Weights of a small GPT-style language model, trained from scratch on English Wikipedia.
Training: a variant of Muon for these matrices, 914M tokens, 6604 steps.
MLP neurons of a small language model. Each row is named by its layer, matrix (gate and up: input weights; down: output weights) and neuron, and shows model dimensions 160-351. Each number is 128 + 24 x the weight over its row's rms, rounded and kept within 0 to 255. Numbers have three digits each. A neuron's up and down rows have the sign that makes its largest values positive.
After each neuron's rows, "fires after" lists the tokens most often just before its 100 highest values on Wikipedia text that the model never trained on; "fires on" lists the tokens most often at its 100 highest values on Wikipedia text that the model never trained on.

L2.gate1054:139115085118128114131114127113130193109173136129140123159091176112110156121119135111118137174149116141151112128121117109129124130133157122114108092157166154103116129172144083154142159093111130117128129120112144099131085157142100136095159129129120095126146167138127101141114117155108136142104110136116142119129136123118052132129135097114090158124140121138100163130136111128136119165158131092133106115133129162137092133123115100191131106109136171091126148136103131185134118096136142170134144092143132139156128137128112147148096146141129147169118075114145168100119099142150176122
L2.up1054:127105104136153158115111165120137150093102133113132122168094176109085120139133097147137158157166129124180116128116107103171128140118172130103115114119174153111107133149162124143147158094116116098115148116134149122141081141148101147126148115104143099130130168124151130118121148160129156133145116158116149140125131115129108164148130137069098131124118111114110140109129122124168134154141096113108143158138069126142121146116106119158143123125114181081140172146097084172117135106158148140143138121145137123148150160146093156165086146129126146160127094142112136122112128169128165094
L2.down1054:131114137109121118087078146135168130140176108102157166113164104151109147115156108106154211110144134134132128128092117122133105161115167139113111093125132093159115137113135050122137142138127096119094105135116128118174138135071140092109133108145138113130159103143141145132125158144110153102125107161132070162072116141110098140123143139102175133114124136124117167101100144131107105135130112149116105111083134071121137118090133112121205158105112110090122148121119111154116110090108133151112157064111131138122137143129137142172121134151175110152126135132125161129160143163132099156
fires after: " ", " of"
fires on: "3", "4", " attack"

L2.gate12:128140149101140109175111106104138131102150121183106129098132139123136142134122135095102106138123129132180143151158108164145148137102096101131075148088118108094098125144091127098130124115116120155135130084147122156113123117106137140127128111116172141136150093118154095127148099112167136174154096075091147134148132116131096161115129090126082113110098137105112104146110122187084125104131132141129176123183108129141134133139108164140085121152144140094135136147148166110111095159117178158107115122150148093125087134130108120154135116135154106100093149139116110142117135132086143174
L2.up12:125077115158107140102142132133112166144128140113141136144094145122139121100106114147175116121153114123127122120135104168115078100058152164138081130109106089098165095158089116166128102127105092109120138143098143087080125150113102136125152110105076181093105113128098132102111112128149101148159153161139156105102129132114127116084109152112111121140153159144092127148136115145117134102108102127145100107142166162151116154121120078151134141083178135109127128106122164099117160155130129122153104150122116189161138132131132097131126118116141112130136084129102084109130150104152143112
L2.down12:108148146113140135100173085123159099145109146171113068125149119126086115132129098152132134114114129145128108135139085107101129122125134133159112083094110116110113130146149143128104132108126154128138128189116122152120149137080104116136133135114120153142101139079123109116156126122133124112146154076133193161110082127124108120154124120109118133114111088153098123106154120112112127147154127102145129146177126136157138181155114127119182103135143149135103124108121101138136070131156147097122110126115115107161097111157124118139144146142095176121102161090149095164099125147105124126
fires after: "7", "9", "5", "3", "8", "6"
fires on: "–", " and"

L8.gate2276:134146139117156092126126148133146146187111146140146111147146130152131154118155122149101125155148058110099147075139134141122110145123146117123118158125111147115109097171120132133114122106136133124106166079126115116090121137147122140127147105119143132152147153134115135156132154107121142127084113102116134117161115089119179124159132179119137103104178085140138084123140126116131101114103129200126147147213122142106141112128144141162104176109121111108173125158143103114165122157113124108164135155104133182086091112115164122155107136140102154189154142095130137138125142136143109124
L8.up2276:139153126108150087100126132163191135155082123171110131153137115145131108127156140102107120095151069117136161110139133137126132141107106105127124119125119181134113135161118150132150120145129123108163143101103079117106116128164127126170144088139115151133109104141155165104141126130137162168084107164132155130134134120124157118138134150131125120112176137125172087137113095105142133120116136104173157127154129127115127135118150102100102147174076137104154144154091103166124132128138140119137160111129098160149127113096170118104121157132147130157156101111141127083117113156115121175
L8.down2276:105125126144136131155150165122134188170119123118163113126136165121161135118161104165112133135135000141117104140154113123144135141109129127129123090114171127131084134150129109104134103137101174158141118070129134111115136168124092121149091131123174133110109143139111144117119119135116135111081150118145121147068112086126151136121096142136151141132140131170113121110134171150181193090124112093140146113139109135113105147127145129174140140095132170093130114113127103159152133113095108099130164153119127171135094144133116122111098123130153137140116101130137146180119129135124151149
fires after: "\n", "192", " ", " |\n", "201", "202"
fires on: "-", "1", " |", "|", " ", " -"

L2.gate2097:133112136126170100124126191111118107132089147178093118110129115059144121144118174134125113155108116139118127095102113170133113090121125124135115162130140101134117144066121107135078117127103167125142112127138113125106147125130142120126158145133133127122145151142154143153121156112134126110147133092133104140131084113173118143147153120092080106094136100121124145118079160120140102116107130170166070104121130117116090121110084151136121172133177136110101067143124133179123167137139105121152133137166131157101142123103124119118145153100106088102113142106122133124156113152131091118
L2.up2097:122108100113129113104095093107133140113125158146127123145105117123130180147163137104082127123148137100123132078137129103120095126114130096107148123124107165144100153148104064120115121149156125184099158179081180129077154136116145071130130152116158128161135132116123055105126134164120132177141147119104165127140138130163082168103144125106096169086143146131132158146113147109125117100122164128101127146060127088122128135168133112079110112134157147128147145137126120137161102094109118130140099141091123087140141100156113122105152109155119129125154147135129152119108097138153107107
L2.down2097:182126137095112111127126160114117129143146141132145199149098108084121097176134116124098091123160145141157089141140083125119109124127108144115115128127129144120137152123123106093109137134136150159110131093123159112119126121143129115158136149115160138114127167147157095111149131124129137125125149153086118103135124165143124139166130143111158108082108110118098193105143131118121130108129140119114083121120118105091134142112120136121144173121146202120116164145140098153124129166147127162140110076089152135152142118173155143104134146091163120154127062136106180123125107154149143161
fires after: "12", "4", "3", "14", "9", "10"
fires on: " |", " December", " September", " January", "-"

L2.gate81:106117137125136122078113158135130128163170129175155125138152129151134148146124110118097149156116131136155062128123137126122097137146099121144107169144147104122136160162125111122154102176135155083132149140156119150142102132115139108140113093153149123121138122090148161155104107143161144138126126111121133133147147095131141128151123106164086119131166146106086127158112121166156099111164133162179137143149098092086157085134090101061114143148096133127126077139090152138126133142148119122166120189123091119103144129140160153167137123167137158115126167141144145144172136094134131107
L2.up81:129128125107130142138147093078126099142126112151108167127121107158146100128143144140136124141105140129097134144121112147154100105128141089148125117126098095122125135155162145117107112191123107130139196132149125104159152174141132103105120151106121111115142137141133153163134119137161200091103121161131184141109154097140173142136120110144120149081156146115113158124121116122103085137152087154196147133156157096082075108139125128124126135152135117121155098126094129149143134166109138149178131124140133132118153092160164100130130124147127123133101102159163126123127139080132145150
L2.down81:130100142106121116138119171132135110138104166073115134112111180155140102116108149092135108116108118120102126112148174146126172116136110111107107149170127128134103146146099124133117122145148114112117154121095150129137151136092146132134119071112142141136105132108109136127114100107160126158090147069104141103130118114120092136116127103165074102107130122128143109168117114146159144112143129096089137109117121138134118154111140191121126089172181152117112112143127085135150141133140124121104176117103111077125106160150111135172141103164133112097129168118118141106143104113156120121
fires after: "1", "2", "3", "25", "8"
fires on: ","

L2.gate94:139102126161122131162131128132123112133115087120117131107136105123086125166166146131170128099155126115119151127112153146139149122132119131140099110118098147109096080103160131145124104108123098200093149094155135120140084158134140151126138146089143125158121136156127135097162144128115160152094124150109157085152143152108092133145141103129144134126112127136164104118142121105116103149104107124143144075085065119159139132135104087075150139089146155136153095148087149128107105097125130132124144097116073117170147149126118120134123112135146124123115115128110147116105082123132192138
L2.up94:135101165132123135087109147131129097145076147141136134120107145086112141181138134181144141126126168115134104122113156113067088081133142121152074089143138114119115118155099133122138129114113121171077138086142150122122115137140138132124150156150109064138083145137123194104177156139085193125097113157104167092147137133111111079121136122196120079148142096116141132098129153144107133131118118162169144098093099131144125123133116142110140127120151126155166104125125140127107125096141112171132092110148101156124150148123084127101090175135142151116151134129133139154112113130100186104
L2.down94:156073106132115117135155118144136107172139122125181121124121111165136167130128131192151128129156100144139121109119158131150145120142155121141080127155132136107121084112108110135090126125126140108156112128088091103135109139150120155115150140138132047193110133155099158102164123112138116122128147168112142181127127149115120100125132115136162138085116127106118151095147120131129130157118131090141145153098155118166108156126172124073119163112098146132139153139169106106099127083125164116118099068131149125197098088137165085134088128156188123211114150139164114106141093100132144127
fires after: ".\n\n", ".", "\n", ")\n\n", " but"
fires on: "-", "==", "===", "It", " It"

L2.gate1517:082074093114108143091128109167103163096115103122147118169124114126185135117149102142130119150120117154109125148111113118109124129124132091082096156127118120128095130140119113144093136121140114135098084148128141135109166122116124142139123120165126123132115140130106131137198119110140159133160101139126178139130127128108184134101148150177119147074158111101157115127125116097127121125154130147110090172109095133144122115128115109122113132145090156142137184159146133128126142113128121117126105083113133139149149133138110143125148155154122135117094104153113137107125164099094096174
L2.up1517:099129112093105143094135156137119124163135126113141118149130119135153140132113106158123125124144090112126164122128123118163126088167130090091105161113111110144077129106184171108139115113121098147113139107134145134061133122108142151139168124147157145130096116151112119120143147110156109154119132188138199126111091125108131140118118104117142144138121106130159165152134115121103112167106157150125121120111131117136143175148146127155128142104123117155127116132129134097110110124115155152108085102107123149134168120125136110157126122073139132160167118115138093118155143129149096151
L2.down1517:108087107140104144159070107133111129136055142095161105083113134137136131149135129157106106114132168134141111138137151122127140155153121147114112120146124127137113137139146108160125107131114144107139130107129092119117153142147129161140161106100132117094131087093143119115123094134114151162132122149123078166130139099124103131149100130158126112122148103105146106126162138104110134150134147104141112084127144174152119114142103134139097113110151130151134124127118107090103148062111118147131117098098121094152171166117144120143139173131142130186093134101099115099116078136125126116
fires after: " It", " it", " has", " to", "It", " would"
fires on: " is", " be", " was", " been", ":", " becomes"

L8.gate1526:163130100149114124125131121126164084166112151133168124108092115106137146132156127116112109107087141116148127125101097134144127113092133131131102136101119133125110170117116086135106176105081124122162113151119125135136137204135136101187100174148144135115137136091122118102079084157096175106106107143143120145130167181157133085144129105112159104121097118135148101131122127101115114122100160127129153104123148108128133140134098139157096096166139078106120152123126128125157114138105115101064111166122120155094126161128141095112136111124127160140115110149122135149128161108134139125
L8.up1526:109092112154137113160123146167158136120097128143148101116167146126158122127108095133124091090136128116105081142093171121134184145098166151143156098098114142101126129143144140144143145151114124139158101133095105127125101142121158118146132108132151159100147106089140125110120172170119143097135107118124104137090115121135088135079124131134169106164120141107128117139105114149155123141130118135123105120127130161132171124119121137115126127105150114113166123146112133122137121103157096106146146131132137123133124138134160116100128108150122111173147122138105123137131131138116141151
L8.down1526:100111076181124120105153109112142109112121122110133129162175131151135176155104147133136153156097151115118151160171105109132137073149158152174098129125123123137116110128114143103072131152090167138148137143128119120132150151115133136138123122166149147150135105105152097162097096129117110132096110080125105182122116143101125102144108152164124126115063129146109136163079133135153110122124120095132139122122125145158118091095143118108157119131102141138118109133162156171126151143160158123158151105132132088157196166126150169130139161123090139119127133079123129151183101160166112160
fires after: " |", "50", "5", "55", "|"
fires on: " ", "°", "."

L8.gate1500:075134117130115134153094110138156109151133124170094110097160109121164102096116096146171108144062106121152142144128131135151111123110141118116110082069156122136106149123097073135151102102128120141115135148162166159126126105153143109118095115136122125127163138128098136132119156127143105126149078137120118143160178132155108145104136137118095112155127118118155099149110125130153138168105139138117087148122168128150098075098089148158145081141156129154138158114115130156159122148089155119089159101133190123144129155129160140140083073149137139093126137137113114145151105132092135092
L8.up1500:089132078133131141145134115142117112074123126143122120100115114174161084153151074150080115156089150145097143111120166169121100173085154126171174086150182087092106163128126136147162085091106140184108147144162122149167146170144104104103134132096112164154130159110087150119076121186143168109112132162126100144148125120093154121155132136132125139162168077110138113114115130169111169144134108164146150142170117165177164119112126154128145129097156109137139132094128125109111138148120100106100085099117172130143098134129121102112122122093088123160190115099132128116147076104157146121
L8.down1500:125125147091094169124142140158143107116147138150120138132124127142109109185121145143113116073140210138098151142138120123091059114152142113124121101098128085104094140118147147104128138142149115126172135130163123124112139135157097151123100110129112132139149139131117185101128053177124183174118151142175141092116119111106175118105139122148121098176132159099123106150127133138125154114118137127151104097115139116128139115105128095144119152143081164122157130139151144152123082112138107155141123120152132127088167148119121192106099105099128128112100114102121090083147117120117195109
fires after: " |", " ", "3"
fires on: " ", ",", "2"

L2.gate1035:110111090136104198142125125137123146107144146151150099126092092124152106166122081155125135143164126149130120137105092124139107123149119101137110119149121113111124147111097151113154145153152144141108126128194111104127143141140108138165115135114133131097119083102148146144091135141117169117147115126119135138157137187134113154117113132131091150123141140143107128141120121144109144153146072134150112117120143155080149137128126132127119154127164141183113082134118124182151093131127152109129161134105175135090136147071136118147126115121132112093090176135105133126125114094173103113
L2.up1035:141095118144156165133157145156131091123137119086141125086140128127121094139128144154149163135080099128117111105115118116145108108129117103123195092161134120104123154141145116142154145126129123127106103146162123151129121111103108149118126101107107081084097096147117162118112116160119161143082109109106104109134094123101139099140092151124115151133090098153144097048105129125130141117154086121104148108108093131135100141086155103114099147113155118111177132105135117146115086141130107128125147162113131130102126147130146148117106075138135103124072154120131171136084115084133119110
L2.down1035:095124100165098166169112140148096154104156130138127108124110095131110078196166141109171143132148049132143117107096167109133150184153143070162165139102113123125145100161125119102123117180161112127120102139110108141099113058118101128092110141091178144121098085135102114104141148149097161119085146124119124113159137129113099141186162172130135112150120113154112142144162172121146129097119137130127144072119138142113147144103142118102145167148114167140107120143134116140111142127169125092132132088164104152125100130089140119160112143097160156137112133170134110084126069115124131100
fires after: " (", "0", "1", "4", " +", "5"
fires on: "1", "th", "-", ")\n", "2"

L8.gate1788:142153147133149119121127114154133142102121107170137129153149128117109113093169128158159131095134157121141100122125148098144092095127138115147146092098149121158113121113144123092155114116101125131134142146160136136102132126069125157139053112144135142161172112107126148095114111162117138118140081124045119161155149076120103111084116097148163146098103105139154113092149083106162142138142119106123147161118125166104114151135112106101159129127158123129113151137110115161145086158098139138101137142133132103155130145134152067138161098106118148116138110150149083136157137127117112127
L8.up1788:125129140148120143123124187102123114130119130128152132159132136120075118131153121139088080171146139113156141150166155137120103107149157133129091125128114139147096143149101110058124107104121154107093122173186137164137131110076127121131146129110131127144083173129106100097139130141110108138077169103116108143128120156139120082130097121101129140131139145113116095127100141111115127118149136138087118147162098169152188114122107127161143107158149129166134123089108136105159126095099137130086133126132165123096112144141200130119111111168087077117146101111143135122104141129123150108
L8.down1788:135147129158086130132188102116182139128169133119089129163144122121143108109117135124152113145099116123138142116141133111112131166112106140145140147121118148119143146164138104103088088100119108139137123140148153114096104103122121124094153174124058125097092153153082148144124176133120096110129103151118097138135133148123101110149091129080132103116126154138140142128158118131120135139120110122096137150102127177114139123143154136147145137113107155132164112141128092112123157093112143121130110147110151133183102108144131155147126117155093114151126151095148142136154110124164122139
fires after: " |"
fires on: " ", " .", ",", "–", " |"

L2.gate561:143113108147156135154143156133129113132094157078152141137137096104121133088177136141173124140127134087111145127113135144118108113131125143180116135151085119124119142121135135118135114133105102148142148114108138125095091115172129171152100123108131174132088130138142133139111077140130132155150154139103128136082116160113142108171133112118109139113113083112078114128171129087139108115160106123109111162124151103103144099150170135146143144133173126154142138110138143142146169082099100099103180188082167158093103147131121166132088133115132138130099111153155101060137179123132131104
L2.up561:176127111145129150166107112068154172125118134125131130177130107125138154118136134178130143126114126120102185132104157158121107099121150108156135166161128082159124153100152126105175156180168144128134160117132138116152079159153121170133125169122139156137130114145134155115143100132136189123139139161106134107122143163075123137141134087146126161116141102109115077092139166096111149174126128135137105144196110132096134104150134100122116144095158118132142130094112136163137123054074127141129142139087143156102118141112139113109099130100117177126147151128143164085150145144147169114
L2.down561:114096111105138106122134118144161101118074105103118126131130123135110092139150116178113082102155175123169107114083088123123101119129108152169094103131128152095136150138161131136106112177115149099101127088130085115060109129152142137129147119148123103113118125083072155132131094144125114137110103132114134118136128101116099166139119087155162176113111083161122166145143106112134124125119145127090119114092148143168154151115148139108099160119123108143132117150089124159156124087137142130117084157135187110159152110131156123114096122085143154153129125108104135116117134126098110121
fires after: "\n", ")\n"
fires on: "-"

L2.gate2130:097089119119098139097146128128148130113093176132150125108112115136116194209114103154137099127170139122142156122125102083142159113084122128110091154136107085149102121102120136133188163112107131128149144170118130110098120092136129135142160121118126138124148098096124102123153105153185126086137126106106129133120143134200107164169144141124099129130156100134116130148173138180120152114103103169147105078101113135100144146120132142119102150180092136160122127078107148139147070121082128128147135132163118126104104154123151125094123158157103087146104201120132125161150170115107151098
L2.up2130:115162099085159117172143160122148133145152103176109116148133114161141109059110117132105114148130205131126108111142098140110132114145175097165152112119110187119146122166139118163106076164118156091140140111116150151157135159152113125142108149110124135130116114167183083126130129117128153147139119148104151106121155174107133109112138074142128117094129136129127124092065151106099155095126112085121114156142110143129125111107124128100096118133112137127135104122147116131092218113130108123098101112115130142162180130118139099114135122187147126164125068119097123099088159115107099160
L2.down2130:113135098149117108112149103106160113127134121123089149093140133139095109165161143110127137145128089112135151134080094130180121119118134132114129128084138111167108205115124110076132147105112102130118086114128112131104119165141140133150150053142121164097107144147149105129128111155102139158100094131136115141119129133178121091116136138154113113167163087156133151184134158113120108132110068135159137099129124081116078099129137114152114129112110137131130151148120116155146112092135131130084167154131148082127148145153129108141138115124117138106102137142110126171126147124181143103
fires after: "2", "7", "3", "1", "6"
fires on: " |", ";"

L8.gate199:119123177104096147131119097141142139104152170159146150118172141091127121126127145165133111157124134131107159135103136154138096112147186120105073128156170150118145128134162114144117109128111124158099142127139130116156148149151087118072127127099143152132142159141124164132155171163129141105115114103125123136128154150135113096139185146110105119111130082124094137143113141128137144087112116110105130131098110111096135083156097115101105096130096118138133117131116178118136106177118191123112130139157156147114103108098124091111118135118159120106150132133137099103121147101168105124
L8.up199:090095125093145141128132089107055111108133101121107130146140155147119130124062100159108111135136137087133128148143137125110092113121110144132137154096141111136136122115147161125184098125159116141095120150140132146135064104099129152095150136100095133156117125140144145084145138144100091142135138154177141139136146134128152123143172114128054145142155105131172097114140106149159195142142145137106181156163125128117113092122089098187138116119101117121130172090076146124110096128131133092146162143082133083142069128133141119089107180141113110136123132134128154134110133152100115105
L8.down199:097147156076134139088075132120104132117129107078150120100130145126156101131113123129127128096147058100122134164157150129143163147130133114166143109139125126114144117155090158125124149142139117134139130134089118193111104137092155115089147157119154123124131133120124125123134130113099126150120181141157116105153198134126146178096092129125108145118135143136162093155128160108136062131104141079133104090135157108129148108123095126123109130104112107127109149117132122127140122172109145157119136151129140104119119114094128102146141149147123162140122156143099135103158098088131133115
fires after: " |", " ", ";", ".\n", "|"
fires on: " ", " |", " (", "|"

L2.gate642:140130158117108127152148145149105167052118120144143137081100165145160139184114124111142141155183136130107143123097133105128128178151173101104130116099146169111098085122104126157141062105132121133134110141085150126118123116132116135101140099133132101129152158160079137102150138163156122095113106112164120112110132124131138144132108114131155124168154108126126149179167193130146127135155094163141124110113086120118103137123150158129147125168080134136184141123145112122132133136097096116134119111155125181137100120144167111136114131100108125146120112141141132125110149125143146126
L2.up642:130103124110129131097141116146148155060137119119143146146111138124160132131108110106145092113112115140100161127153113105164162148192109132148145079133135137139080119106139101136099154119124130114104138108148120136147113127126130117138147138145138127129121162140108129115137118150159132118115148188164067102106122087118083119116142104129149109140105154096114144123124096114153149167107158117126094106121092113169127127138122102138068094142127123111115132109122149111120129123114124095096148110159154111167116127159156117136162135121128112121128161113111171120127124169136139115
L2.down642:119128113122095108156096096109097116126094096139127188130123110114147129160163117146115153103126255138141126107169128174108139093126121178100110163121131132124139145109126151120126142141130121145141109145122049131152154106163142138117147138127114126124156123090132156134129141112111149088138148139064157116151133175121137127099106151155161138097133152148123129122152114148108134079124132155098130129111153111159150151097114161129131092129110145140101129129126133105161135147124140163140097149132141114135164137122084129155115112129155113136128133114163109139150140138115131129
fires after: " it", " It", " that", " when", "It", " "
fires on: " was", " is", " of", " they", " it"

L2.gate2187:125145162158131119112107154104089096170125145116136130110127116113125132103116123138081144142125160096088095156116129114149150136156137121133125131141146128170111130138121054165137172175130151108121077142142100108131129183151139134130109122100161121119153105154164160127111134146130085144091070146151094104146119092082111126116121121067147125129125113134159138114117133125152124108168148148143132111113102107150112120157115123107124135125154116104109142159122173182155088141110121138129115135159128143129131149147106082129122092175112095102121125148121159141083114133115119150
L2.up2187:095119153127149142131135120150117086105122165138151138093153114188128117108099143116116175117099154144127141165120166138128117166143148174124145139142137133167142123092116126169093144134149101091133120136096133106120128105112112098157168172121121133117159114079109131108126117129116141074144159131149133142136135094161110182109126139113138163169122143186146139135166132119140110105104109132120174120142105107117116105096080126104131121132141118116124112126090161109133167146093115136109171107148105147141142108127109108149132132141130070120168093153092117129129108154103140154
L2.down2187:128110172115092129143146105190146113114125123133134107138121120092113133128155132117133153123140075128167161151169150112135130109104129115120162113137150130115159173150123153117076149197129071141142095096130151156144113168129129139185182096100104137150107128135143123136109137137174137109136143099106121119113154156130141124110128162133081150119130122112099082117100132147142131112182131099119138180138115129149135162138120109125103134192144139125155067133122110133091143112143165126108144131086158115114125127146120172120123119141088108120100160143138155098153114112167146090
fires after: ",", " States", "5", "2", "3"
fires on: ",", " not", " much", " corner"

L8.gate300:105126108161128138148105129113092083132167128134127150141156112166196167131119152116109088135113109086141119115130136122141133157128146174058111107139148115131170136139130126187102123134118136144170110140109114140114120148137068112137108124120126114130118149107119112129131155150122140073133133107160119144112086090110123111141116126086119119140079194129135123068121131102116121177141101143129123121078163110106110167118131158141088136114139108148096147130111119167152127127141146125102160190128125104126058137123132134115115085136095140073104133129145130124124148102112113151
L8.up300:187160162111166114133116117125181143112120134100149152121150129057135128136173124141067121156115121124107120130109139148106165104136114125169094120126090143089106155124100137148131111095103113134126125183161165119147152157088118138114228140121140128184136079138129091126148135143129114141145135147161133129180133138124102093189127108106121109114117124129073099140107113167085115124132141162145124119112131121103127108152129130100087147130157094102135140133155133132113113118111113137079154117125136092139106113103132116113096172114117141153129168126146136126138118127117138103
L8.down300:132115136122125096103157119144139128128141115140131114122149144071133112102094121180148115154138055165149139098134136052193089144134171124102155095112122138126132116147105137147158156177149091107120171104114123143133154119105120143123110136129128146128162120151099080126102105084129104124132115091095123070123172150142118157115095092097121169082132164096129129140123122118144137145171087092111130161161207104133142145097112132150123163132092107108137152171122098162157110144137150120121118154113154124132108156135096129132102127161134108121124110139143113146163138162150149090
fires after: "3", "1", "4", "7"
fires on: ",", " |"

L2.gate2224:124125134151152076134100144162155103138139127091151157081156145117148106106137148124133071153154110105092109114108075099121134121132152107150139129117155124119165164126143117133117125161128178117117117089136133129114144120162149109143165154114159174137164115165160096120115128161089140146128154119105136149111156094130103135142131165136074099085143117151123142114084128127149136159146121065132157094140200089132150141130140135102131143134098091087079162113126113133100175101174127126121129124102130130133118156122157147100115092107118120129145110158144115080096103123148090172
L2.up2224:165106155116119096104073129164162141139139138073145164105173117140156128080161149121132177130083127124128139166085133141104108117131111096131112117113122104160117113156207111133116113153179160104141109110128101091164111112176119143132150138158184166104177135136162106114107133114096122112138181117140141129144146126125174098143165150140162108166101123104109145120105149154151068158119124095171170059144121139135133120136119120123090151135111128105131123100106106119138135138158130122119095151132116105108117159141168068121122111112134166143091125158120106085134126125143126140
L2.down2224:125093145178137170125151168158121143154073127126148188135152143156185104112133120129140131127153117099110082130123082101186143116165152116134127139125127142126099126139120112147127147139146105129119164138118118110128161157133083115121130119133116146152210128118114104157086114123041111163093183138096129101100122152110115089128131145122136158116173110119135153142109144143103112137134131072157138112110144143141113132132120146094155157130150081138084136131121140139107129139141152126097106139168098149149146144138117125124160128166122177091144110131119145097143130164121121125
fires after: "\n", ")\n", "\n\n"
fires on: "-", " at", " from", "=", " against"

L2.gate620:113137135125144161179135116113129159100191134127108131084107156162087163152116131138127138109103087114146104102128105094115144095142126156112136101138130160109120151115155106087165145120082088153133104159111098136154123120125123103120138143168122119100141094116149102103159082134126132140148160116114132101146131135098107121091148077132131125136143089131121186142155144154132116076125131146158125120120122160098181134157103115136116132129144174125172131148114136071157160123147158132129136178128115104094132112111147122100152158150138099165130105123153121157168144107088128155
L2.up620:140097131135110161155101163120116156135167134126113173156148135190128113177143143057107111107094129146079147122110111127160074088151110111134154135163143123120101160115129093134095092170122116132111178120097160075086113128132112112156103147132121115141100129120122129119131116167142123149115175117093106093105160148093120107103098108119124129132125105167133120112139191112156150114114146135121076110158118180161151096113114118154087161115108141131140169152143152141123093144127138117096117151137166183118103138136091138137082164159130161146091105123122129122121120167159138125
L2.down620:161134167152126116146107134159089125143124138129096157107120131137153115085102146097116148093134137149109113141160116096092140135147150133135140149135073135180115123159149131128126126136130148130108164155116153162160106117150130114107133103122105158138141113175135136116138128131185129089117161120125166135140133113136115094120059143103106113099128145164120118104143164129102135150152142133153110121114101109101155103134107139096168107117105195073107121089120158157115092105136086084079136112168124122101103143140140106110123112079182137157058150064076142108118095142110133088
fires after: "5", "7", "9", "6", " Tw"
fires on: "–", " |", "ig", " +"

L8.gate997:111098142107080073129116091156130092109089123097139120090145118091137095184109145119115141102137149065121121145156100136151132142097159189126116133082116129113110127130122145083122117143098132150152161155146114187104096100124087105110148134142119109101167147162122124141080144120150147142107102094136110146126123069147145112109069129115127109152113129127131104070137151130159109143088060119133107110164074165161114148138127131085123178163146133096114085145134143138104109131109122166115146130170166152102130114164161093142139116166115127124077114114108138166137143095135103113
L8.up997:107160141140121120149114111149159086107108101147148116098138108164153116110161150066094119104122148121177162141106157139126096085154134132107123195118119136117108145149124136093088127161135112147147146148120119105139108170122167085107143135152111154144128132131179062111082083142146115137132109131095139177087131104101103116115144106153103082096159133128091104111129125142145119138107139121159170126128144109145153150132175106192114163133117097149091112131131084156117077149140117167115151138144106160155171116072150102100120105083092139137099138137133131114125128121158145135
L8.down997:080126150148129110176166117122125102157150165131103146159181156134126111137110117111139150125171156162114117127104112116071079144154180140116113105109124088157153133126105122126119127107117112122142134135128072112170141109119133125113127159146115158109173155129131085097129151133156155152126105086100134169104135117074142169138096137147156161144144139130116134117133139153093105129138118133051107103138154114135175152127104129158133191120157130148109128159159143161134135144110123108128147123093099101156138139165116129112149102180163124144113126155158146199142117084142109109
fires after: " |", "2", "1", "3"
fires on: " ", "–"

L2.gate568:103109149131141154131160154056115168135113143092080174159189176146124110107098149142150102138145117085179119097147124098125140136143146096130119106135130176160108121124120117155131134110104110118131136129145119122118168147121132082139114116082144105096152121125077080123111102181115126130174093097142132139124157144157143146132117102130109102147120136178113113135135225178146137099098130133142089078129065152110144139140094168123086152198127190178141117078112120138108116116106116147102133133135115094121107135121141130111119136128113148101086141144161098156104151142076126158
L2.up568:120120148127148143136175171131144157145171156128098152148176180139100131102130147156121099109140080111155118094134128126140160134089159119167124120112162141110134164148133119146130131133090150138160133122148201116137142136097139124125098115119088146096155081134091161109124123144125126118139112146127139127098141132132164131083112105120098087145153101159163139139111153151150109095127132142134144089111104139123149175136123151108084105171156186168169060104136126155136109117098161126132123150099132108084159111102148075116109159113136134111087142145142129145099139137095127167
L2.down568:158160146143147130137132115143110180148189122140145104152141126155097098132179114132145121121143079117151116116116110139116107118110097138163098135116115123056110132095109118117093176132103165146113132117104154104135152138091160127097153070128138117140133144133144135144140109164131136125156120103104129178113134132167151159091103104099146144170145119118148169134129185155135103148093128152145116107128138101132062050138110147106143132155149101099157147112100179107137126122118127123115128140142135115126142102122155097132139148118140141135110140198095139130156109165105084132
fires after: "3", "2", "1", "7", "0", "6"
fires on: " |"